{
  "hidden_size": 448,
  "attn_scale": 0.125,
  "tie_word_embeddings": true,
  "init_std_qkv": 0.0187,
  "warmup_steps": 200,
  "max_steps": 6626
}
MLP neurons of a small language model. Each row is named by its layer, matrix (up: input weights) and neuron, and shows model dimensions 128-319. Each number is 500 + 40 x the weight over its row's rms, rounded and kept within 0 to 999. Numbers have three digits each.
After each neuron's rows, "fires in" lists the words (lower case) most often at its 100 highest values on Wikipedia text that the model never trained on.

L2.up148:539527498553481459524497468432460520479414536534540502536500459509541489425569518558513457502464484557539500520543502475475513554468462574538428489522468544505476448484491431460509492567396482601525522463488519508539608456523460507476508583451525425473560510474481561391497486457552533486494449515430493423422521532549488542470481523602526433538430514481544465524478494452470475557461437501466469531464477536503475508416534501470404526515469506516491469483528486562504506542513548534473446527537541458499523528563512551419488482496532507500510556441552538506484444482484564485
fires in: "in", "on", "made", "end", "of"

L2.up231:497450479452481494506494411506477509493512402589496464522503503489471478448487467471519475485508440557524557436403454517547479503518442527519496501537453567568550471411555573466383493454487434447391513492490520488474464526468461514507438528542524557501557477455506496508413501556488486492511549555572569496484436494564422489514539501518470529390481495582500509459478497451496484413509563363474503568540460443529474506521523499521524470495507456469407466478504485540450490446523535504524514528482513503519474484500472448490481442447533454493511559484505443451516473567461480521
fires in: "of", "by", "on", "in", "from"

L2.up718:495427488557541494483472516439494523474583452443500492626530509456412471504478549457502512534476519492469461474469498506544421553539524483517533494479553490527538538551505461527443568481538501520465541594521475549476470480480496480574511490489517488445510460466588437505539493457505463460475499485586538479558501447429534597498470584468548541526498528518572558483450490494462480497483426459579501515489539514537497532561460427482543528516505475481501503531496527531495481434557482461480501544449490452495527519546445495514415441502510521457483464550528473497542594507476527477
fires in: "for", "to", "through", "of"

L5.up220:583460489558463505460440531442516551488519518450560496510540558443505455488466520499500430479490466535503526542520508500498513531443533551475475440524560480473530526496449500515489494555520549469489462556500465477516474433531461524510527442492458474512518545523526375442540532540485527479594502540496490510462483506545455475540507539515434483494520508540520506519471511475526487519494496555458471516467473459515514514516474562533473550476439525515525493583501416578525408468487404486465410520488428456497493521565473569511473476472549509453473421494490496526526509478518500468
fires in: "in", "from", "s", "on"

L3.up1572:458522590484534480469505540427525504456482528481542510463480454562578517433569466476530457462499478544570504454524527504481442520527525483449513490454465483507506565549487417552495538498511471479450413495496496487575571466494473459455499413481493499526513415455555494485467468482478511512492534525511514465524416529447497585490516484465487496396447493498479504533533521512474514441476453488531533498499511569532533464564526454469546534482558490457486492490534518480442487510458526468572451557486498418505446540490490394460439526483517494510510476451463503533586484542459506520
fires in: "s", "of", "two"

L2.up1531:573522517487513505473501513553542569572475442427476521511579489559519498472573479573505491509483477494432500554476548448475503517441500512557554528528544498484425476508571460613404565485497514486478509520551539464524515441481476558578502608544503508569519509430516407496490541432575486584561499464531539470498488580509525539424535547545565512555432519474509568461472486451488452484553459470511540513510455499513519500545522512510448557555541449516505516460548495505533552524510486449446453503480508535496518527468487492484502529543499531537490350451534475553536539538419535548
fires in: "from", "of", "with", "team"

L2.up23:515525463473528561493476485521494516550508534563469520462501510526524508544505468554430511520486426512495502485498500493490483558414507544467477442520491498479527547446528530469560499448494433517547567435524484471528496519488453584514496500552566558544491469470503562433517516515490469444511480577502514456541518524413499471453498481442526429503484467596496547504540523517516549457448576445495516529534403490503430464454545460472506545515446553439458482496480443543576497524505510471526600497457530563401478479426461473471522529440597518447513547467592458529481427521530553564
fires in: "as", "from", "a", "an", "the", "north"

L2.up463:454547482391452503486486480506488544417584509481568481573464546476497531528465526446516500511556513458568528523534554500498525532521529501569467508628563539531472504410485478540512600579515563550522504532452561496479484574474501510568516524526552547415490512476466492521511508453473546448432472540429500513506534455506435407547472435449483480461487502500534473472492469449456558483500485519520457475447504491533536504554538494504445468473450545445500455470489450448512525497535454499488489531527453444438473515485478507506490565544539546475442502533514492501567532407525496559
fires in: "by", "at", "from"

L2.up1690:412447496474528522476475585492487474465527438548474560590504422527516500492485505550450469643498497454476529543485494428559539485525469448584488411451476491487488495467505520490457473472475462491505510446475500488552529507600517461506532445515496473503455491406532513497471544508497458485520454436468489493506458473500443422515467492588498515512570534484456536453514570453489467531535495505476474505458496487511525557469448498506479443406454479521515498501499499533521499474509528518481406503506508461478529449445517543564585503443504457559497475474545452426439466498540481442
fires in: "than", "east", "south", "to", "north", "times"

L3.up576:429445483443443490533447462532433516498517420497443454580511473585433567515582556434531479515571526517459534449482517500500460608491496519555513522485457514574574532503532467472527438486514502543514507530421427481564492461531418507474567552540515468483534494441462475494480530449502451519525500473545540525531555470502463489493594491529459503524534447490512458433501477548531467541590465467561494529479516525548511440434497545523483578465450501496489465466490477469481478582514514434564512538501489539508505566466565448515459521505517502529432516475494477591479493551522483551
fires in: "s", "the"

L2.up88:454478526522448530473525495444509400404423486495479446533518444511520541471515491456502546461478500492519528491434520535453531529525494548559532521533503637508474458470502484457475516448476453381484586459536475486494461511456492551542481403414528541433449552506450557550476512578512476444510453499484525421537548451470490496455585485566512440502523541436497518494503478546558534444462550527546586495546537521529454464539481428551497476513514459505522539519542535501453544517574465519510414445578576487459480588498481464497499501584481541451535543505480529542490473423513547511
fires in: "to", "with", "by"

L3.up835:502465579528455531563510530459476499520550485487568583531520440471494522495579488444571519476477414534527508533539429502442451544498485505435483487478526568545506464473465508495519529556539477451468533512452488542496463518540429550526536504466543506420476498511438490503535548562498478476539478444528493522562515419424481537512491534473529566513513555433476568593516549524501622479516614496477516546512497418489545473502430483503469473493490420463514517555497530557536501524489449509478442423490482492525499551507464476479479491546523502453577541500489516529497403496559497503
fires in: "with", "against", "from", "to", "for"

L2.up1635:481588545498585477505496509482490470512514452460452499505507485520486558546494523468483513585495463525486473476480441470598533435544487490490514445494493445479506560497481511497472538537518538521514481573422501547506450506465551460494589542475475447512523484560495487527471569541444435489548501493538499413521435468512502489517457452546444517442474481545484571524519520556399571471502466507482491540513525481497493569530493499551450472543473475473551456469504495474514485477513531569477507554530528519546524549457424442482574543471461496504548503484511522486501543495476528514
fires in: "which", "such", "been"

L2.up493:536492528490419523501440454486484515586534468466528506558494507516518503457490428432494436457489489453489531546502536472470587549459517495484560460531541556531336543459465456485484518466497527474546410477458545479506525497553522530505475492513545499485492535484492526485515476508593450552519441548524535546521604429513531505472534461435487521549483541490453500460558481476469584448468585459561522552518532461527547498530490507525464519515497517483471436506532558563546486520462502563493480513525515522519500488465482522529469480592570515486523517485576519550475499490472561520
fires in: "with", "from", "to", "at", "for", "of"

L2.up838:497470488466389483488454470440413484417522422480463433533488502535500473391488456498518509486538507538448495477525547518476447560496418484420502552556482584493433484550469536550527502502471444521517536467544495474505497492526486579508453532485546541457515458580441546469532453470530526493514425468464498545463523517434467489479545542576506505492539446495479485485439561452582431511418553449538464532485471556522491489491601500548479485429508525518509503571515461578469495505525534544565494486525549480484489474459539473528448539465501512580512465512505526493482474520545465535
fires in: "in", "for", "on"

L5.up871:459505524496440473507528496516515492496476448461568518490565552474521512592517450455538456515501590476494477467547489458542394601465474448514484473511520426485480481460457454500526461461452486510506569436513549457471460497534526507495513428482484465529519432492487460535432529472451474488542534464487508520482420419540466494452502512523506490635506423511482518420471553471409463498537588603492504478529534526522470485447438566584507441482527530467498465450486441503521476499485503516472436493545499497483503484488534573520505434536486515545504521615505451514469507505441491540
fires in: "as", "both", "all", "also", "already", "only"

L2.up628:432488454545491530476485521524488446460496499481523537519502479463516509506467487534486614532527533517448535461493475491532436549489519521464523525467583514538419587491501465544448393501492522533478529525445450529497533521507465617538501516466492521467508501522523495509533464417445448490490485462534465472485471518478438472493463447476589507479534496524503483479472459456522455563486556430531553550496494530536473447487535544529545494523504538470473517483469592534433463427462494563492440526494483445503499485442442554534448531510487491531528502497524551523533542506552451539
fires in: "to", "can", "may"

L3.up171:507519504465478580535568537562558528565472569459498436485535490490527478449484523467490469502474434464515564550636489507439475535538492489512512541484471462546453455445560536493452497511431468514459500499494450465537522430495475508509442546470397509511570485484609523554450484527534515462537530531527463549527532489488510449493508501523487491491458489410484529434542528421479524403447565483507513517489560484525416496514506484591452529504511569540521541447529543475526537499542525474500475521580511471564460565484411457454546507529542482497553474463509463538497517501529448500
fires in: "the", "a", "their", "from", "before", "until"

L2.up679:483463487490498556528480533601431489548531493474574418542478496536535441498496498537422508542488525506471459491442529447471456527455509463504522547511530500450525482462555503473469485530456457532466525549472529470522508487514440465478453561502500473502449502414495460539525440562479454504480520443547478526467521488505469487475467462554562467476447435481496520474393517461497530524490465453550449507549489481591472475491517515448504541587535502499548491481515487533556559549472521552435481544488529545510511461491573556425467517506512478481484470539568482527525496525498482542
fires in: "from", "la", "to", "for", "of"

L5.up1527:495478496480472473466501502455478521453498461483485524459574545478464526456506480501454433496468444427557542521538576554476567564481536527487581530521458535519460406487479555492509466487512456496440540464544490453490548536463517572496500477422530578527529527521580526546550512513486410523508425530521559532516531620480489546488522450488459523528502536503500568504557468466499421497435517436523454499545442474532429495472525549604470510511556448508441509466487563577500410514513517475460564454456467489440533471448560454527540511449415466491462501471494454433464489580527477520
fires in: "in", "of", "the", "as", "for", "with"

L2.up366:426443572552511534482486463508436497534529449527560494508508516466416508550428557469449530457513464459435499496480487534464473490468523449512469423459510559524507481543520442460519446465488524480522545553386515410482517626574460429460513472439485512452544462518446471513528476512499511512571440556586498548591561545480480483465579519482591501454525587455553553517477528485493533468536459454511544521543565476541482485564494427437552464524446520497451523479483496499482543495555524480451494423478509560490507521472503484484553500607451538552494467540480546510482486566513546578
fires in: "with", "to", "of"

L2.up947:439523552501458503484564504524495433515534397562496554499467557448468495549509499503471443536470542510491512507461508472616424481518479574515503505542500539493510557494454545505445475505564514506479537512488482497473511509628466566516492444517457522537512501491559436411506526476488486561538512607510510474520529509522481551516477527588510489492508497530550521474525592452507489432524490465513604493500486568508433536486535543529622467569527456482448514487520451518533510471563533442533499457481456502421473487466484499579492537522497519511483469505442501559487443521572471506
fires in: "of", "above"

L5.up489:509448515477514432486540571603556476530507500460482562533544456514495505461511558584500515462500468483498490501508477447506472492538481522570526457508454472520574484496476461471473535499599510507503545493457485520535545540536514528488449512534541523410573477418456463454504514558439500493522519426501459505532463471616533440567456500540440501467471545485529508497549521533447537503460483588543490441535542502501451525505432500459505527521497577499511457474487577490453467457451520609505476484533498521483450452418524495533477587534518409475491524439528404456584514522515438479
fires in: "such", "well", "in", "of", "to"

L2.up232:503493486428505547485529490423513541514562476498476536460576470539459500493443521532604543528467532513463519505519491495562497547541548443552490575566536558474513522440523509509442551483470535506491494557579503483508498424471627523551482495581494478512448539384574541464485456480499519499433473525452481415557504505506482515530461468467527544559480426488529492445520503448504505446559467515544537551524491513471517563479450638522542438533466468514508532521524483489422513443535484464511521543505496513477475497444558470498522517510556475461421428550490520506563517471488471504
fires in: "with", "had", "having", "have", "has"

L3.up1646:458421556474509492441485464451530463540504459538498470520386458539463571550500558503542509503534490481474544557525510491540472575431459511492448521547574504462471535546457466546462489492459521490453505526490420447469512519520447383524496473476470537529455439510514465530443503440454516506507519540566502463550513518565482482542591541493479574449483480495539474513478475460506458408491486420457540455522509517558477460522519497533530558536514602513477510398440501510564497578461508462539439469496444466506445449416495442499493467481463511559518453439523465490512461474499507582
fires in: "of", "the"

L2.up976:499461431411515430483443514459466531533463488482468488569472449560538483451499494466454524456464465523503561495454554532380489518468494483495496469555487484525439385526510447543530483477470475545478483464454532449535416438490485541554472495449490501501539412421467481561475526543466500462549436556489467605469459439545542503503511490495550502511466524526455524461446532469452393490518516488465445503488513474464458470474532485494432528526516538514481518537455566483489487499505501564503426514522449519496519508458567438571481569434473518529485474527494454482457517503509543570
fires in: "in", "on", "at", "during"

L2.up1345:449576482432520446561537483468532492384452583488445466532520511571517554479466499489457466543513493467501474516490490553476488500463497563529545468436471487555516512522531500477474509471481556421523489539552465449508489511523486495524476468499553524497496449411555399495511443530548518522500561444499498520531509575467532546456447485473447575506470507500570504509568434468461489525493529457504464507482498502505462571534514524493464534485473491510501538492514535581529422521534499504416490460438445513529535502576498440478463439553488494525524463480531505486504475535501462513
fires in: "is", "was", "of", "a", "and", "japanese"

L3.up902:453515511438544504488494415429545473511398515405444563462506521464468474516483565524520614549504501495450518463489477518522499514556436528528498549558498498473549426520505503519481515535526428506469594486541507499546521422516435583494497410442471489498495497514537495504483525547448445480553490552488501473501592490539506488513503535483416548512489544518470495462521538494529478521499571543510476481522466432493507483469565453534559450487476511525572508502461441546529418536533520434448505534464382565438470545489541531557487494472490537481476474504562465471468537469506456535
fires in: "from", "in", "a", "end"

L2.up1012:465464524497542493514526514495475515445527514488504596493496486539494429479576500486435502505569504551553523373456565496495538489479538588528525509508449546542475544554476515491528477453529463524530493444462486577486492504436403545533490522538481520588542456420518446461519500514526492373439539442565505569545523488517648542462482457495537571554496502499506469500547493523513510435454502511477456507465526482563413537511475409569494532513498453505518542454469574576517550504483438498509589501524477544459587493551523510468479494539491484537547385512595456413513485532445476510
fires in: "is", "on", "in", "a", "and", "an"

L2.up708:574483489567489510588534463481506432513523453552488503484534450558524522525500440494572508513493588471447568492462444519522473542555523491520522520460518507480494526534419578496551478485467543508506489441488516499583450509581467477537497503458518478501514481516474568509487545466485506525489488479476527511509578407530496544525497478556499504564488505456499488474486479571464499492503504524493532525436503516518489536484447503553426440469478498470564517460477495548490475470504554562470433486507528455476435481508508405515487522509543499531489475541500455568472535573443542512
fires in: "to", "preceded", "succeeded", "than", "career"

L2.up1244:509473557529498542530472588447403519513614450494478453443596442532457549529483523486495487528470592418496458491426506423520541566511496469519463468500547378486561464487569493544522529496419456471495439515442529506515498535496478581423522597527541431518537488517478556508482542526544528515520548558550490611482536500466430489460553478429551486471456454534519507489478451509512494474494526496507446510498489532512422448488516491482546408508492505502584529454485449442496508490539550526520508479482514550495517519451508531451524510541532472496551557570500445562502544478517432506
fires in: "by", "from", "with"

L2.up630:463483517483437462547499482498444552459500584503513486550493572461535506476529384508502547468534504573593514482560545528446542453446483495548479495543550553505458485511451464501511517457460508445545469431588487505479433505499583505442465561458559500472489502573446505552459463483475523468485480529522529541416566577537526430465519562553454550433485492472522552471519414539505513427490481544486502460513489525475537530547481428521451531476530505475457484487569547461519496428469472510546554532516525540475476481510454528473451463533526445498396520503493490554520465533503513576
fires in: "for", "brigade", "in", "work", "production", "of"

L2.up850:480536495504468533494537472561520519553576477607467484484509539486525537552407491476447468485506522479538533492460495444539462527499491464509492498533443516538528587454527465493500578552461544556487479471521495480454445583425554532541531515616497478450495520447429473483509547473471548496480513436489502476487532500506537541545470487506547527482429509498507550472492395486523525527529502428505514500517492438528481483505492469575431402508398548508535541455471489496511489526572507526556484475503455506535486529496488510516502549531549501481586444548485465430483517490487525507
fires in: "in", "on", "with", "by", "is"

L2.up130:433463590603497509485473500444607487538484465482522533514467476449451454490484452563471496534557507512467435502484464570526442574444520570486469527562522511453490516542480501484417566476506555472473529539509495494441494499483489534594568533470477518522513502475493487442487479524477439405501514571462546470523510530484461463518477509423493527489510480430580513547499516489561520472475484488524507529546518504468493438514522530561542498505487422509526464459560448538515495540486493461518487538504451508527447514498514475572483477502573552436543499470458558514576563450530484524
fires in: "of", "end", "ended", "all", "player"

L2.up1059:521489396552444480496529515458460495545467512493479446527419503473485516481510481532475561516544474502540464480482497512466510481636584568526459443487552522524450457535547471515501467549551482524507526503488511499538524486445521518541463490522490498540508515557480516558451566522502526477511495429463491504484543475582493494518493510553515434436469485533483535454473495433498554492528479543550571416514492536434464467555556416454503613459502504422365519531584551552507454498489517521509442534452519459512514526551450506487517475502531547488480484454517492471428529468466516532
fires in: "for", "film"

L3.up180:476456459434435457546496421576502459465527541588464470547495551534527444549379547421438467482526487432475507542528516468548485514473484462472504454523590456500579493555471506476507496554471509520439502520567494511501499529494514509476466589513527410451494529441571498520454443509506469503567471538536476568464525531548439471407476538457422506510580517530452519483505452484523472488415554467479476550406523536478513507462523537465441536506490511506494480480489559538522556552493491423517528475410456563508417510492528538474451600501455507494500515532445440548462494499509509441
fires in: "other", "these", "time", "this"

L2.up1475:374550558513425534538541422553492492494457497513560459515447534466520518483573540469497482511556460474452569448434536496499544469524491521487417465492473518502549529500505430447462561572466527481483475441468472480561497427449444472516483511517504524519480525530483509489470479496415492493471547457503461438452520514574488529569493565541562524477477512441527478488513507465519528464547487528460520461515525480463444480474489475462486453496467456516518451513548480468446581471475505524553526485524512460466503493529401502493502465579583509525557506495516540549461498460526614465
fires in: "to", "from", "into", "with", "by", "as"

L3.up1668:509471471493534513488503500517503511447516507567557535470559513480458468499496559496531497482531544442482466524419489498481520569470481519548494456493534536498490439472519384550425511459512499445493467483490527558446483435526563494546462526522455509459491540459494484540486468504436424481447561392450495492412507486501514482499485597427513528466507461463554501571445465486478494465634507508509492483513598464475534513545524451483456464527582462464564554492504484548466512516526507476495508499499524440531499463366467497471553525535495488494527477570509462439501608502450539532
fires in: "for", "with", "from", "in"

L5.up1538:561506500554514480466500552566510512480443553552511539458557452503472563504485475473492542525461531463481479437587521452481537498500593492512465563459513489446430514577524504494577511475513487438505482465336512522540535457510482470413546509532448499491520466525477455555498481516498553620540533467554546477462534551549521431466458481518477526420497494508478520489541506522492531502503500485480512536537453469488445525533528463490431445544571543465474507501508499492423447446451518474446499520437527528533467456468526485485479504459429395509533498496504506427480505495440454463
fires in: "well", "such"

L2.up1425:441508579448534403541469536419455494497485488538496502528529495496508511532520528470458519497547414485581557547461453537544510496502450503522601508504481489508568531549493480516503496447451429502493546466513460489469495517512424541517452490484435429506587492541543496521472464525530367469518519521518509423511580459484500562612496499515455498522456518585449510477501461506490421481539523493536456492540567454554461525493523467548444490413499443564491459554442490488530498417491567451527508492506503480546506527570500494448551497532477496499446493534552454497480528524575456556
fires in: "of", "on", "to", "in", "being"

L5.up1622:492481502477452564433559552485474475513477519490533537483504451544456487487461471553509488490474491573496481505490537441453419532565645519604474488496384569457509479456521505496616463539508509516529461524487435530497493501509495544564444543450529483504605568474480545520506451532539487470499549546497536492537465493522469465509501525458503512490495493566452538535417465554515463448512477478533477463549583543546473551532534442500572451505472519536596470514435494513553521443456485510496517477573527513439464421513529491482494499517471573484525452500510486449398444468472562608
fires in: "until", "as", "but", "and", "which", "an"

L2.up1447:453521517444541494512516568520468519523520522507458505481432530583420508470547527517450571486485457497440542487436501532516521529503534443473542462536495542514509496504511555435511410432442501468445552480537504554457514465477511517503541506498516478477492535511540457513579483486460492532532462497431468527491462504508481631458570568566417541499576472491465489479493484526480478526555550562487501477489509468539533532451437499519488500565440509520466425462442488528478478537569512498483465525537514496523504503476509468542536490407516524416505599464457487505503529490557518511
fires in: "by", "from", "early", "an", "through", "a"

L3.up1693:498495438478533493543510520475544498554540542493485379488552507521498478512554496445504413474503510466494464554478537465485518503445541472572536510554486531583537497493536468498487451471546542529539535423498443514510490494413452561464459529560536410460593559553505450503491508485494491461484574471558544428506515572501493571538501440510516484510524590495552499534535487550618538470475526486537483533460561522484515447510537538499432546473523482489509540502507466496502506518532515432461434530557521508504518567496433411591494520423489420495518505468523546445428457511561446471
fires in: "as", "the", "a"

L3.up1022:472505470533465489587467499535441539548513522468582465524479486487508456561461524512456534489485482449459496544474515411513421524498438538504489474513505528535489482464484533496494508477480497515605528476505511604480519472474510583431484509439516567509472548489432540517454513502515532454428463530464516492532520536481552491497466482478495398507568553544507484539477528453466512510450506538485559479450521527498486471488493536498492503533511517478485582514489435556484414575492491472469503528493545496475519444465543572440494528430523524515494512422555532502493478558579530517
fires in: "in", "of", "louisiana"

L2.up709:491411541526506472499559522447523537483567482510502552506562532475408463489458538530493548549551476565410510522450481497449486482511483551451501446458476482531458515495522443544454518507491529471545469532493436515466484538561562445520576485568472446542480462417565469500501406518478476398503452466469487541491577500508472558404501494485580499497548474574481538526450417537473494499505516469575504476502463562474472568491437527521511545461473571550493535472527415519541434461553509488574463473489550553445513501451417526501504472508514486451470449438542458493483510546510432553
fires in: "of", "has", "have", "can", "had", "could"

L5.up201:493539533530501511480478451425556496465491554482520472493514515487550548513542527502511444489467471545537490543486521549468521476436465534504548425532489472484570428549501451492487457586530462414520441527579512492459450546444451519521474540527484524475418486515487523478463567497538464473502564474530471465475512541415548459538464523531513519511463535528452581472515510512485486489499530543543467491424422442532523517531484424435536553464553454510486452509495480560519501527433457470525495507443548498437482457438529496452505536486539410504511491514492473526428503459435457545
fires in: "s", "which", "that", "been"

L2.up925:551454555481520467449437485567425479518485442573553581552581438482478515514487493530493502438481433458482560574565448498492521440541497565476484479490484410553540498452507473470447524496457512523509504494460465450491520460544520378450485477457484511531480481445505509537477580492523483482458450499510493389503469508535506498550497436504442495460562518510525488440519530522458528471563433506476484504496562433490470515534488463428509509528486558513483480509564420449538495528424477521514508536528486510448510535454456476551502480487461487505511523516495534517514495546480520538
fires in: "such", "of", "s"

L2.up520:432534512550507571550536514474540451492547459487488450454464425533506491510454475505442483564464512531460519461443505421441504553518505465445549552513550499572491531488467492487448470481502464516465601409455490482465569481498380542486447496535458452507508528414518581569527543478489524494460534497504510449551440462506462594559481424568485501563535526529528573539529468570439464487508497560478358530564493444518494478470544503529535517496508444526480476466503490535488528457549480488510533534499461460509532556492454503538421483509476478475537538455511527465534442511500464550
fires in: "to", "as", "in", "is", "at", "on"

L2.up585:508507514447425516497507603497481463427541524404601446459500488540517502515453577459439538561529496423506524436458525479432472528587482568547537434403535448500522527418454548508507500464581493541538508556437470501583508444545471487535501431524515477447490536504533553499521504545520502503539568514496493409463532446540435509520519441462469477461502519545476474525532484504504458523444518560480477519544556499606448417575557483493430488509480475415468452560524487515493493596490489497517472533515472560500573545488479443489459599610425524525528490508586493521449458503509547488
fires in: "was", "be", "been", "being", "w", "were"

L2.up792:538492441504512499498512496479431491534597442506551503566436453431519473382568510444506507453550544486441468503498497514466573535593498522527552510575529460493455535497514431549495505521512477545520501507523543562540491554599562547426486484495498514510477507566474444474580438493497465517537517495579497511576451468535475506563470503478544480490556521488481436514453539479467498571434530467560514501517562586493525458490470529529493507496507485550447505513501427550435558466498473441515485485507512457483552523498497537455478543497563497491490476567547507536465517470511500552
fires in: "for", "with", "on", "at", "among"

L3.up1578:498465510520552539435491522457505481521489512491559536493519527550466535471388451512499526528523476489500488455492537551489550498498487525499521495539474499535506521480457527526512489562443529531567496579505517524550475595535450484548483410488505421547491498500517483484562501495523541464528555473385541471489468520523450549502473549431424486497461501451433508489434491492491425519557545542502486503496472476578460538532572487502494496476415502518463525465475472492478449502481492489567493547468515438375465515498510597502507538562507480492534534510571456456542493494520546572
fires in: "in", "by", "from", "before", "of"

L3.up18:521490393526528534422582433465476409540447501514499467500489487521469450453485506512498571443466485550425453449497488455528434528456517587434498500514512486468477513495564503491518572530519434494543499490483517533469470460465519496502504487509537560387475502470527554524482524527497543470469557525529488474497489474529454522595517505509505529400507534550568550535517462477550518431500456544502433479480478516502511485547587460464569527491462436530477468459579510455423479469513510554530446555484511428506454566504551579432451539535520521484567521454430467503508574519519537538
fires in: "of", "than", "and", "for", "as", "an"

L3.up1248:467539573467512519521503561517466516497454523471522531503468523526527543490490506437506503517524503459550520523540531471465494534471384494469502498504459508552515495440480506468512531555493476520441505424453442503507453490571508556507462420488490463514472512534488492484520456475561455507466515449474408547480468497533498478453524539570587518553476527570454517613544543481534531465492527471520477527507512525557499516544472540442445495462551492516518528494486469500469563468502526526535493516574442535567485485537409509543464518507513402486496524490428582518483545585475459540
fires in: "his", "a", "to", "in", "on", "goals"

L5.up1676:560552522505434526523637514509488424553512523463478457558491422566532465416460486513538543466500560502520500487444515510514497487448504517510517488482384466549502531474507481502491565486472422531513465459595518496433496521581477483562455447447536549514529545496512512531481530489520455470469552458527472495509502459475469556507503449533547565494423529516470551437455428525463479543458542466562491492553447532528517475589517505566497389471504489501492480460478441533483457590470551469497507473521545471504496561565483491473458430470580511508477525484461501537541496499495422514
fires in: "of", "for", "and", "s", "the"

L5.up1229:503515472435501504507576469520527557457416539547418542488495521489487529494544488482525530543478464474520469439495480490496531497527518448501464507489445493497544483595518461533582500524457508488503520525543522460539555449456458434517493478524508438567487501490480525497571520456509473547556515536489451440476536495472493575514495520516444485551471450505542438478521522501534509561611477511452509493534438497509427515486462453517553489497450496442468484420483447477445469536460491484538459516540466546520447556533481516484486500527502426501510545523494551541517493434508433549
fires in: "born", "in", "is", "an", "was", "a"

L2.up569:509505505555544457464473539464521469578511537513485442596456437463593484485514556424495555495477432519474437520549492460451467504524465497490496452447501439530499484538471449534510478509488487509538554596486459614506477448528507529470458471472542508475479412462522505512540492484512510475537583439506496462526536459437474467432499490454545581535529512507472526521444580500528505486467550443512569535449520529579497491451541487499517520504438453475498551480518488506494450485443495527462429533499520503490547498500515511561447593478584527501441469516541493513467492500491448536
fires in: "for", "to"

L3.up601:522551542491454457526526496481554483578544501492469564500527500484485454490511545464507490525531531511499538535530479381514523501429527493522465476490539537517543471425484458535527495510524504548470475499462497537488456464499524581528461505548489511417518565400449513498506490465534528597468494507518470461424560438502515527487458504521526525552475535518519443606508526429528494444542464523571417509605540574516439594482497536488490503494551506528486527477493507470497542519477442540490486508542540527524544509422504507609561458532455527526484523432526485450450472507450520477
fires in: "he", "a", "they", "his", "she"

L2.up922:463494515549490569550433472593508483534485479531525462539546543458532470554521483472458465490500529508520479490521491474470512556499505467490460509497582471460537488503502437466482440531544497483502507499536477404461517521500622463461490500579545432503462498491482494591457501471468451504581540501535484482511555536470490505514451549442519548522501500502520504483474501451436501501559454484470442522533527453566440426511504518466450509545477480534500572538483444449500496518478472493539555489542517486463469495495502590479506540561509516515543467531445481531507526548494519520
fires in: "for", "to", "from", "of", "with", "in"

L2.up696:492568502464563468509474542476499446470498410522487499543506470443512434498517497450475475491528503563578428524413448485525563521476464470513532505445484455547511491536547553478535496486487511460487498438473493518520554523580454530529540440477461481444548537406489519504452570499517567510462523521540552506479577501508513578504489506472507545497548482516498464467448497452466483463553506442496448585537525462457460421477462518540414450496571493531528528462495446501512511454568486452514541498483494512569501514543448483433442462534540419524474519498489482499489459497479460471
fires in: "of", "to", "in", "from"